{
  "n_layer": 16,
  "head_dim": 64,
  "d_mlp": 2560,
  "norm": "layernorm",
  "parallel_block": true,
  "optimizer": "muon_hyperball",
  "lr_mult_qkv": 0.4,
  "beta1": 0.95,
  "final_lr_fraction": 0.1,
  "doc_mask": false
}
MLP neurons of a small language model. Each row is named by its layer, matrix (up: input weights; down: output weights) and neuron, and shows model dimensions 480-575. Each number is 500 + 50 x the weight over its row's rms, rounded and kept within 0 to 999. Numbers have three digits each.
After each neuron's rows, "fires after" lists the tokens most often just before its 100 highest values on Wikipedia text that the model never trained on.

L4.up1194:463478591582510543446520448500539518486435512477607418529468484500505480482537506507441474655441544506487492575420574565512472492572509441489451513483532525526456547535520489533503537521503524495470475501547497487465468598535481433489427520492552565441517586530531567486464460465432499454
L4.down1194:556502501458494476452484495601412526459542482498496503510479498541497547463514542531419485459432475492507520461563510532475579471498475460514482479477544460443413409439528553470587452482509482431500506500487487496493476453496577587524527468465524522548482488476447476523494535568513465563
fires after: ",", "9", " War"

L4.up1492:406493452492517420483413488480562448487512472435551497503471417479465550472579486469499372472464617529466465546471487548521543525502554504503417447534405458504457474480542513599450459541541533570459575484483521400406503492522569524562453497524453525452450579519418490498486418446454573537
L4.down1492:460544495570468480439418457578516608519451506469490387526505546577448468522472519468493497504490449488558484564480536472448425528589402455474553502560485485419488507486523505405538549491497510517549569490430452487554525525481510565526531511517534428487492399443519546442520593474533478511
fires after: "0", "1", "3", " R", "4", "8"

L4.up898:557554593450528603495451434415453430482527462425502525501440512473547495490474468479532481459464501567497504503541476489519389460493617547486540541454405512537518456506553484379560541485472520521377373564406492512528517521541574541547522516539574483400437421516570578454576393543501485545
L4.down898:390483470506539479537543568661529518502522414527435436479511429507499423572496485500506475519547542481505517467470506593467575429549441465471445465528563454502422500506401526452438541417436544536508594503518478518482482509471362521519712440552492513445532502511359465527508602454488513518
fires after: "p", "0", " p", " P"

L4.up682:586548450458557428541528461486501544545532438474598467475495494561504505557458486500479509554423471544570499381523486492482463473471501447567499553494526529470599471506520446492506584472482409464507434498336407409526567551477488526536611577523411415481507519412536432515507504451507528499
L4.down682:435563493471488462481478520496519533577499516483490466538455479487454500503545485520485545496559546545419470583442456487559453485540521558503502486496535423548513528520508603459492475492544488533533559526587576511552469456483513529542474449484510575503505474482439450558508468487496519483
fires after: ",", " and", ";", ")\n", " votes", "\n"

L4.up1140:511482468439569471516516539530476511499453610485549505439540479466559434527470550532514488433491535510439487423445445492496474468550495441502504508501428583549516421472515588574518530547499457464595451482517463503472536487526506491387455548511540546513436562593520514466564491468549542493
L4.down1140:398508529510480529580495459487398501601396533480520537530525468496542516514550477473530560544505470495567547541490552548499503481484474565497591465535464491540480555494472499540530477465445481467442463391592479515508484515442494536538559503463405511501519463465467447543484518517515500603
fires after: " such", ".g", ",", " include", " including", "0"

L4.up173:485497502516581604445562541475482481569502497442462509508522440513528454544481504461561534467473483524473481513533452552461465613611425501601527526469538446387496470463416480447519479520397486474467491491484527517567438580498527516506526464545476555444506523397464470441585485508497531527
L4.down173:449434543501434450492439499478504516477486497517518414541426584485432563495509519529421486484587517518555496427530438459463488422417546570424518482517507523468481587519561523473495612466561446514547469487530477571462572422491533528505508485478509497595548548528481516476410485525402547470
fires after: ",", ".", " or", "Th", " W", ";"

L4.up771:399486413499490465561463480451483465510465420493447390573498510432563582483511594539466588457458492438369602550487464526516607577500498516499433518495513518439504502546436558485509459516478546442505507523471505555458458441514453434513490443446507509559463538550498464506466480484498563562
L4.down771:541467507452455560444532507495508525540612477513446564473533519518531532539529419446476507562624483521496509440533528507551463486514459476540471459506447482475596532506521561539501501492413357625525433485502455543530541408496488557467538578521445498512583575501570518545553542450475488465
fires after: " o", ",", ".", " Pl", " Ch"

L4.up2099:474369509485476525537465421455407444525521494481509495459434502474433567554541479476583586543478549499450503479572476475547451527563552504591530531451449449578408541513552534466491504564466544530563439507536550424457474542543526533505474577495530581475527475622499528416504380510468529486
L4.down2099:563579599491652393448477509482536533454573506492524465522479535564602493445545512475466469450529577473492453491537495502519566429515486573548557514454458576470531471441540483546506495618537489506535545520436432549540508549459474440461582511479537587594498493445532463465470547500429560450
fires after: " |", " W", " w", " H", "B", ";"

L4.up1084:535480561494459506534484505481465436476565507504474452560470554587560385546351453486592532504551554509585490523468377525506478567512448509377568555497536544459545477605502542586544554591405379587569483630470476473502523448489481494573489499519453567485423516555521437456532456468473577486
L4.down1084:455511519537442486516506590491517523395462513623544497544527451499440502492454547483519459484476415469538499544548565498525523433505564543519416558411543527512506562531410430361546371492598526433412458489525533544515474558581505470496489469540555527484551483482500571572426493464393515557
fires after: "0", "5", " Z"

L4.up695:494516497606542473462492525515482535535533468519552528437394444477471545488542501466531403398509562560482491458486439568493469462483455470438418492517472439557605450546434461517441455548397501462582432531484508434457539488472499488490464455503449460520458578425565482541497426405481479516
L4.down695:452529517530338468505496512471439465485565526471448557576431513481550445386555427522434458428514571481587468422424492565470377599472607547484590412502500472512620495417499502628461554519507480548437505500519586499432442564446510554533462557496432456492499431540568442396540597516642509459
fires after: " ", " there", "In", " In"

L4.up1088:458465528520491489595481528566506439472571597519478456515531495453456487427507511519497512496380478541502538494484481456477529477511419415483554537449505522473503484497504450467407501578474455558515541477665586511529470450616529411508455558437468515523531458486511486510530561473555435489
L4.down1088:414474493534512456496513564594523418471399516570509438395422476487484492561423479480511469442453460542449460488453504530493518525492484515468472485545527384540453472655551595506526539476426484489449565560440506450438500485458477452500505475546515568512446525474433450431421519512461583517
fires after: " Al", " c", " al", " K", " M", " A"

L4.up1891:503450524519522527480430424469505441518582532547436432572620634500522508544487504435520515490451564475562511489482482455423541486480482551493534416483448542477416584427564493612441604513543527463411541507442507485495540615513510568541537526582493387554503513538561470545552416489457454434
L4.down1891:440476533472507471474505414413475540558474551454573525477509543503475530558490400502524520407527504532510448502555480562456521491534574451557522526484447425514495524497509456566500396460492515443562489486471410453470366481548517499579480502493458484511551512510540478588475578490376557541
fires after: " |", " Swing", "==", " Midfielder", " ("

L4.up160:568477446563549421455506521501420520523626503521468529519444526406497475531456468467559560605496467507535489455465445318477446519495497516438443567581487484566558473451560434494548410575544540484493500467522451593527483389477529444495494466468528461495534486456500445517570527575514496501
L4.down160:518426596464374499553517466459504482537353548498473530559487466522523477516587520463585494451486477599412469508587584527453455477566496562521607377550507552525350566530483529498521436550520527574487553563493466424491415550522432560453532555465608569513454533450523525475454438483436531459
fires after: " ", " It", " to", " it", " from", "1"

L4.up1964:534481510548582413477544568603517469543509612466487570489465547581571533574568490489412422409469462487509451486494477515465526507445530506484417495460469445415451417430538470498506562509519488464520501436498515512515497544367431520453563525558531491590401476564466444521534472447570464564
L4.down1964:452580584474492506496445478435481444520479384445490439400502555567443482372522563530421580469504601564483454484424556451526436551386563464521543526525550531537584553569516527483411461530489468551462460527515396469482577484499570500522498557449457481511561538567584477531467484561535555489
fires after: ",", "1", "anche"

L4.up597:513579401473424508533459538479526475527494572463509566471570480563559482499514464491451540490481465474449440501545551499453565524447534537523569518500482548498499459415465407400415447529424577558556491545580467464497495492504499555537492511450508502453485489446578506529508515498427517458
L4.down597:435374576454538525479505452388459544444490522505524587459521485472469443428516436457609575483477413526488521531474492508504505469416544486556484481452625490557491522530524568566520506431444460490664392562510476501513487573477553499531493490443614472516494509510498371461521499514569476464
fires after: "\n", " At", " —\n", " by", " O", "At"

L4.up172:509593497447413509480467556458544509489486522549479530505504488505492418434573568415438549448596548486451542416480452566527492538466483451486534531450492583401597406477631503500404464519384485461458520428374488547487491447459457576547612479617500476577575470492510508562527496535475472596
L4.down172:464448515634529508554516574473487560512454483486466599458476584408557396497481428526412465479518529440532484473483458504505487539443476542529557405459508453451521465449550425557615518482597388484517534514559483476591453527456487550525456421432466494460512555479436457524517478450427547487
fires after: " ", " in"

L4.up1335:484515492491474460469528455492526406554582431468449443354509474475542520552535481432488576522501455517497583509566437526485525494514617520479432540605466508513456633554516543520485535496492473555461553506348465496454589443481333531466546491503473592571594501510447450554480602464411479518
L4.down1335:416573560554420552458538453434579480527541552537518446543542446517538552543574503538563530442468507499540490471449524500397544642535499577512416517602516533496516531521464511420493459498514578486440472464472464654449514446489412460573533612478521457414538576497461516402525595532484520448
fires after: "9", "7", "6", "8", "2", "3"

L4.up2449:491516517539468458486485508430451467516570568498530491471508635544511521490527514520507417528454515474452513522485498384459506625487524559589497487489526486514542418568476554575495591540550583411520518608494472603471491629578458505581483410538517504507468420545508381467479509471521417499
L4.down2449:590558448422569545544539457618534541470466462527524429460496439445447471563505529522547578480522602598536505513468506616498485479482504493392541398552529514538489564422479404434513502509499539513490414431444469419553466431470506472430484588474507450413578629406434536514633502577585573580
fires after: ",", " as", " which", "S", "According", " that"

L4.up2532:509440509463506481507497535498509579489546511513493510505487517446440431462554474411550570499472566449433552549534495474507531538566557491524416634493506501636491531456459477507545502470454468521547479494397503425518604508487504537479453506562413579471531518478428498461459466479550573445
L4.down2532:479605537489560448425530460518455446454495465472448479525429395485496596583449457530447523505552475598589551393546500432553540485535518472452595454431477500485450478531499528527489477521473519518480431465426518531468421485621464513516525442506500538404466533453545541463422505513579480517
fires after: "7", "9", "8", "6", " W", "5"

L4.up837:495550439520573461658492427504490477543433464487558516457492571459519453497374438513551545473465504472484496467484462558494462500534486540420506457600477508420457490524557530541469503557503503571541608439546507431527524489481434532427476474522557501508464397481552581498498477483425503465
L4.down837:605523530464409481465439514478510501512510508432452501494575454525568478522457540438477538460474445467565544472435503505553535450595487519514414590493462550464439508547506365538518453570545446495497473546541561499540510532543472527494519446470517530580440557464441589433459451387479558448
fires after: " the", " and", " a"

L4.up1682:513495529583570513509470512417444583481453482479449517554529487507565554513448523463503515512375523421553483467541520484484487489509562422538395568418516477488478470463531563493498433472500496496475511571429530497570470546435556519525512442477424461478463489479518510526523535560409496503
L4.down1682:546484487478465497504467543519580462584524499539509468456420520558382514518535491543543482493600492504487514472479482476521482577455506430485568462564504498512482525555440487561522493570555489480506484503508454562454568469558479471588473520499567468516409507506452510392524424393505421576
fires after: " the", " as", " The", " of", " a"

L4.up2331:583519549551468474451412540494531413462432538574495546537547505411520601456514520396503483404453513510420554540430454522463545419417548506465527466550365505486477557585509459644484507548498566527475451544454417520416535489553411543464528522506501384499497487527575456446447369558507529543
L4.down2331:525548499479540470515542455514471484490388534506445548398491493513523450490514543429511511532504452632482510470541520428487487409474521478431502476540539450496497409510522494491513452467545507544454470577506576427527495486493557584468505406465454576401518523434425462443589472502423540488
fires after: "0", "9", "4", " Gu"

L4.up929:499463493472446466513437511539509455488545456546528485464450501556490526490469503414544465431401581579497516524573525506415500468491480545541428594474437502462493435465528381552575510430556452517533562535527464506526492493465487482467586498402541525502386488520494537516532437557548518493
L4.down929:448486538425512496581469422488482498488399567566481515519496432426469498547527580592531527611597483473478493547472496520418527616483482483541542422558590484539585511587499551494460539552502548441512483489517517431453492572589482484575516531542551455497478460514455483424438502508388525572
fires after: " ", ",", "-", " (", "–", "."

L4.up2480:394487552489475430467447455530429563526444523466459466542532435427509478465551516453404401436460449461474445444571573504403553513506497476521519473504557497398479482389447444506481466513476385444477453557478526450503472559507512493430513536512481545490545520474600498533498400482554476495
L4.down2480:458529579454454472614496601356528436491505432552509496562508509550499547556544480618544561485464544462457550409485511387514479484500531562489522513417450470515513534570572552492589466453467529567473531478498478511465411478435499463575443471521473504579426462573449453487539572514471552514
fires after: ","

L4.up862:506495470527513508534528477594540532552513522544575451498450540538555482502498528510527577453489497481547472449539387494544486475608513504535503587552484510590489522540538481510534457464496603465504535519467491522430510408497426502538582594495463538567464448520483530552483417571536550497
L4.down862:561522468527439554517508498389478588410519543491440635488504526542474541532517478533411462558480554453476514494569531457513470478414471509585557471489464546534546415409500396516460459510455541572467393485561469546585496505432443441428435519523489499425528461475531487504506557474422501474
fires after: "\n", " (", " —\n", ".\n\n", " \"", " The"

L4.up332:512431455439487392436569633633544497561523480519529467521499416527548577533508528496526521476488455476394530425475472462487491524498459433410454547570430514540489479534510477524535497542464485548551505589452471513520496520461462552444551661629460471552540473487513507505468466470486529671
L4.down332:501588509437479491481498458426511467458476466491461534484482557453528485469490560526508436544517405414515555437489479514454449498554554542568473516474544498402432442452598433592431485498473486525376466502500541537553483473485468481541548405527446549515442450506568493545507560566499555412
fires after: " (", ",", "\n", ";", " had"

L4.up138:519546478531474469575493468527455497458547478508436473530506532496553537494572533601388536482450505555487513484496418532494532464433409483511516424481464441483446396484595602463449533485490479513647472530461504449505436536537502430453468563430559505491448515545376575526530517522539480521
L4.down138:552529533615503452509524562506511551463374581506509485474479420499478412416498408510463463469392516517586533472497410514460525488513449551479548548516499535525405510491464424510448457590506519541479466462569405446448437388608510523554592537461627360485475536521558541524466476480484489540
fires after: ")", "0", "3", "5", "1", "4"

L4.up19:437482453476515549518442488495418530522476423510550451556522558416458557522500546511551539526490422442508516575397558511446527567511483422495575555526443516500541514517576515461508468458516583459416460471402529518559505528556503596493498519463494534510470504563454519497507503436465489543
L4.down19:468521577530527560482534451445579451509389493501416543531496379493521591461530514493500488419543467534515526446596479489435479446501525514563491485490505501425540395465464479473482426371574499603554449379538602458429496476447502492525337413459486481515466520578549462422463507521482435544
fires after: " ", " SR", " Delta"

L4.up718:538434448436434501535478495462461456473442530437534546447504395433534522574402449485525459497437514524433458564530548480468436491454527485484542498456492449496646446488537559449558563525484486517532543522509543481486547473434563564486529397632547516421409487538503425490506527453493458465
L4.down718:452517452420528485498607533470541505547499464526456536503464506500509523455505462400487510524586566545596505493475481583434501524519463439621418444558546502464398525466385479555463486584465424486501541482483532518472467570416491503540498578495492496506556512464590527470558473407555483487
fires after: " \"", " that", ",", "."

L4.up727:393464469469456507560493467436521547547459494413452546467439540442580530576534475551577509428511583499488587482491455433552441467416469518441464566606406441503458524552524413546494452512498490539504542623473528497553521402491457522529546423505396561544504490369380493474514459536525414540
L4.down727:493537539516494470485588528467443429489432533411498451470575513581375500454474449500534461497578492549551491543491482470487546546585495596487497463487628594510506510519558487518448569593543410453430389428460557508447503555488590622446567526500475439494537437535564557568557468498356576490
fires after: " has", " and", " had", " with", " have", " contains"

L4.up457:564607520472503448505582429597491486514552479433501525467426467536449556426523483516545592458550465515476565605575485400524468545546495470507474578510482473552528512458490524581531485593502421496603435472459490484422431538561518573577480503504564531497540477526457514420514453492586466510
L4.down457:464478468583480486415453599435494551424513604460484477550493508506566436532503461431409457505365482448557449434433516634473539436473482535439484402542422530420436548579556442486481483378427584482391503546533574529544543526481483469449574523502455545523464472488554563615497512530463552411
fires after: ",", "\n"

L4.up1887:487544580426577592569536537449478581460493487460486534520412469493494458587385466451501453451447533498508492510504522622505421456555430512478563529499545520495488489481498484527479462467455428486538395487494537507465493617440513454428554506453493470553512430495457564461456515447481551471
L4.down1887:505449500550440404475464493502495507454521487485577507469545519471385517460559496567599493541550478362495503574501480392547500509497485514551437534506518492566512445576451530563495569514487575540439576551510499458467497417484553557502537501507588513480395550500463415532547447614496511530
fires after: " and", " the", ",", ";"

L4.up1888:542486501442545569611402500523512454501500537505458581432547475451422531503512477498440437475424502498512505487481510658518522536524535455523447574506461579422570556588488473492454505645461520506569444426542555472534468409544444469506456403485574629545401391561506443521526468452461522456
L4.down1888:569540400468433572492517431532578461486547487451546419576531519522556438478512427452524437565468554456522582520564566520589552524413514447483485463558461539401456460475477497439518540437540522525400522465424562437404450465482458475502559512519486510484435579517436491545458500492532548437
fires after: " G", "A", " K", " Z", " A", " M"

L4.up134:504447469458401553512618458486506611519499499587506447399456525447486407515437437579412531488505546451469441544461560459617490544499443469502451434506514424478379506549558521605515470519448514473512434551485414512495453565580525539530572405494543470498474445488558441491426526529456512604
L4.down134:546490554486470454471520521518497549466577484474402491519407436521503460597453446515516564508517535456447460536502488465630452473478514511580512503496520454434513502605522579496452417552504561506449386592536458438497552546535479515457550406527453465567481475561616487467566485529524432532
fires after: "\n", " Albums", " Turnout", " place", " hold", ")\n"

L4.up2048:574466472502502508487549501525576545483532526469562509446440557458466486518533494426561465501526467520441464528548494451503479542524480475589492573562595523465572363501433428563533435551533454477486490487486602482524537585439486478515511555507528477424422444475404494538488539478547471530
L4.down2048:463530559516511591566409505445510459480531488537450473336548509508595550559526460516424531427499523488413554492511480394531452498557478529665482571548422506455496484503499513452561510454567434571499505507578556404459514584399582456517482497469594539523469471492417439392531494464490454387
fires after: " and", " that", " but", " (", " \"", " as"

L4.up1676:451537497554528518527511434508622600537507451423516359426448511501505529479456485466557505505475512509509544494563531462523557495507513518507493492485519559550431530487580594491502548474508497523513587479498443537502541625510466536561522529509481571375559455486528391453486474447469382570
L4.down1676:476476465520505436459506485442391432561521547639451503563557542582575469529516551555483400524446523485461476586463496600557557545427480472449525512372529525541512537456423485451480469508507527375454441511426581483541457439489561552513451472458467512506500561457514578538451547515479511472
fires after: ",", "2", "gl", " and"

L4.up264:472373420443496489485515430553565479464602490514542502412565434477474506539609564514486462520515476492431554618547481418517543606511469572587453543565463492553487511496569426560570500520524538500587447438550551544514451413344512493456459457467513522529529503504547581593537490458459525464
L4.down264:564529531528475515412520459439487541542522488479501474475597525572507432506516527497449563502514557476591514520536505533509532546573496559469461530515521427499437559445476504475536522469403439485481555475489462425556488444456503584426453523520400415462459506484481466510411516538435574467
fires after: "0", "1", " S", " Pl"

L4.up2529:570431549563445475491376543510431532523521552438546518488491468536418446471493494462545536510502551551483497486441593604463527543447522548410371558495557473499543524511548401496465543447449529456582443501467564561469460603485449505496502598480506521463579538500549552497525533455487501513
L4.down2529:521535469495446499458557477485589528561443466551444514496470406473485501512493506424481621434583560483628475419509429463526465617531574503475490367553460613479557443424492542622564452562397523548442545511436490544509580529501526513470472461446569457473389409496530555449534456577605487437
fires after: " ", " (", " a"

L4.up373:428458523477482440473447610596511480461493522505563592528567459434470585475522434466543468495445441495443469564533444440439525409516501483567446521529444438451519493496477453549501633533442488568492467552471484464501484553592575530511455499517498469411456426455462546483538538602473456413
L4.down373:467450543464546476509423455469421565537494545499417556418559571543449582481462558509502545453458444536365452424476493471487410507421476488594476461446374524472573542410446477469519558466481501505528487540465502500392467468432577540514501539564477473503489504576438495394496521516494465464
fires after: " on", "1", "On", "2", " in"

L4.up1443:559526531483428468437419505523585350478551526479509438419569507494448470509492446445561440476516486420602455479492512432536515477551441545467517373532519489477493506539428538500392375516548546550507526535469432483570458501510412537442512517554443469452443444422503435480443515467531474546
L4.down1443:433537573597538467514416513435389475521415604541469459486405519481517510481574409447442569498494493572458509474521426533494394458414539442530487500587591496470467488477418514474514525588610476493409523444521518499577541464470582527489590466489553450532482533446563552497565487466535568504
fires after: " University", "\n", " Albums", " in"

L4.up2408:402492523554552496464367509505501475523587548513538476489458457493513493523487557530483472502412449521458535497500513503497494472575556491564419387409485455424496525450481505532488490539602511424565402492531557600460455563514519476450482509576434520606488459493478452586439364441477567454
L4.down2408:527413421500490518527508444448450512547406457431448553503508520564468456488467445494419511456549491471460457543448522570503482484518500543435587488499557556448472463540449593451525513531491560535450552481480428439486561466524457440515552516425488430526591593524493595455491505467485572557
fires after: "3", "4", "2", ".", "A", " divided"

L4.up180:552462569498590600490445597508530524507583552485462439506547491441474466481605372515464455487563443523453528572459479448526476466556565527548465491536548509467466547431555519557424477499457526492527476615439516522508479465452534490546545487396540495544528523530485543539447405544494389520
L4.down180:488455449527391346485556431487516525587452492545508460461422483551521581494459571443568480513483544465564566491567454559442500460503459537419544460491529492494395374599464388480583496577554495476452544417560433565505519496566506530516458535520486484524540508557525482489466502477481520493
fires after: " he", " had", " He", " it", " number", " would"

L4.up938:508450521586526568529570455427570507509488551557541511468531552545465490517427460544419480524472536474420522508575495427546533482474546553470510502494383488443518449521476523433516568472507463459556531374476409442513471631516463556458411441592501421516433531467558460464444458554500569482
L4.down938:452585458441492508545453475618460477441493493477575451428518483491492504470616480463509561460451481544600493523493480596505528519549514512570479483565586466470453544451539520544541458564494462530562451589469612533499450464530514436476506443443488489529555501528472531519500578468472524585
fires after: " was", " and", "|", " were"

L4.up2266:589486573526516440516500449520446511431567429474568458475428497523571501499450428543387526452506446435523546451533497545495534365521465435636580576518576521628418511449452445482527497555458556619425545515457466496553499508426574444540442527489450539476537501474415403501507502537455586461
L4.down2266:453563383495510484470582592518544528536503491511553538602429552502471431475429508565503442536500552516523412483574391432488402527368459526488479486533443479446400515468491501455409443514481596492450526485582469500520497480547601502432502541451548406521551461522554492531397518484532508642
fires after: " one", " of", " number", " group", " ("

L4.up1794:554433548479435461615454577506473606446486520534437406505565511537529515536451451498456378565480530481521446536569510524553561419481544502574465517562463464517511449544558439515399625567614483533514593422479489472571445523483497537543465486560425492452452552471485499488501522422524608500
L4.down1794:423577475547588447540542505490535543549512510457552497511465491504536461439483467513502503510524563502514528467537451500509425509482466501530412489482582489446472556561493444439511474507519388575504443484510513501478431538537549507550550609518440560554510540503480510409547523517454360474
fires after: " |", " on", " at"

L4.up2172:462509584504471519595449479449528540510545536524439550463438401445493502483516499457470529528483526483516502491549466553381570549479431448515555557516497374511494490484445579491525462523568549479453369365413443501547485502512502447502524454576516462391496626569514448525507588404548457390
L4.down2172:524462485493486459468518463537399454485523382439516435538502583506517512508483476523442462459482459516462377470462510418563452494540545537552475394552552560524543552489523448497442502576471494475531662638618514553404463544423489462507458515462477492476501481434471503445462416586479522602
fires after: "9", "2", " the", " The"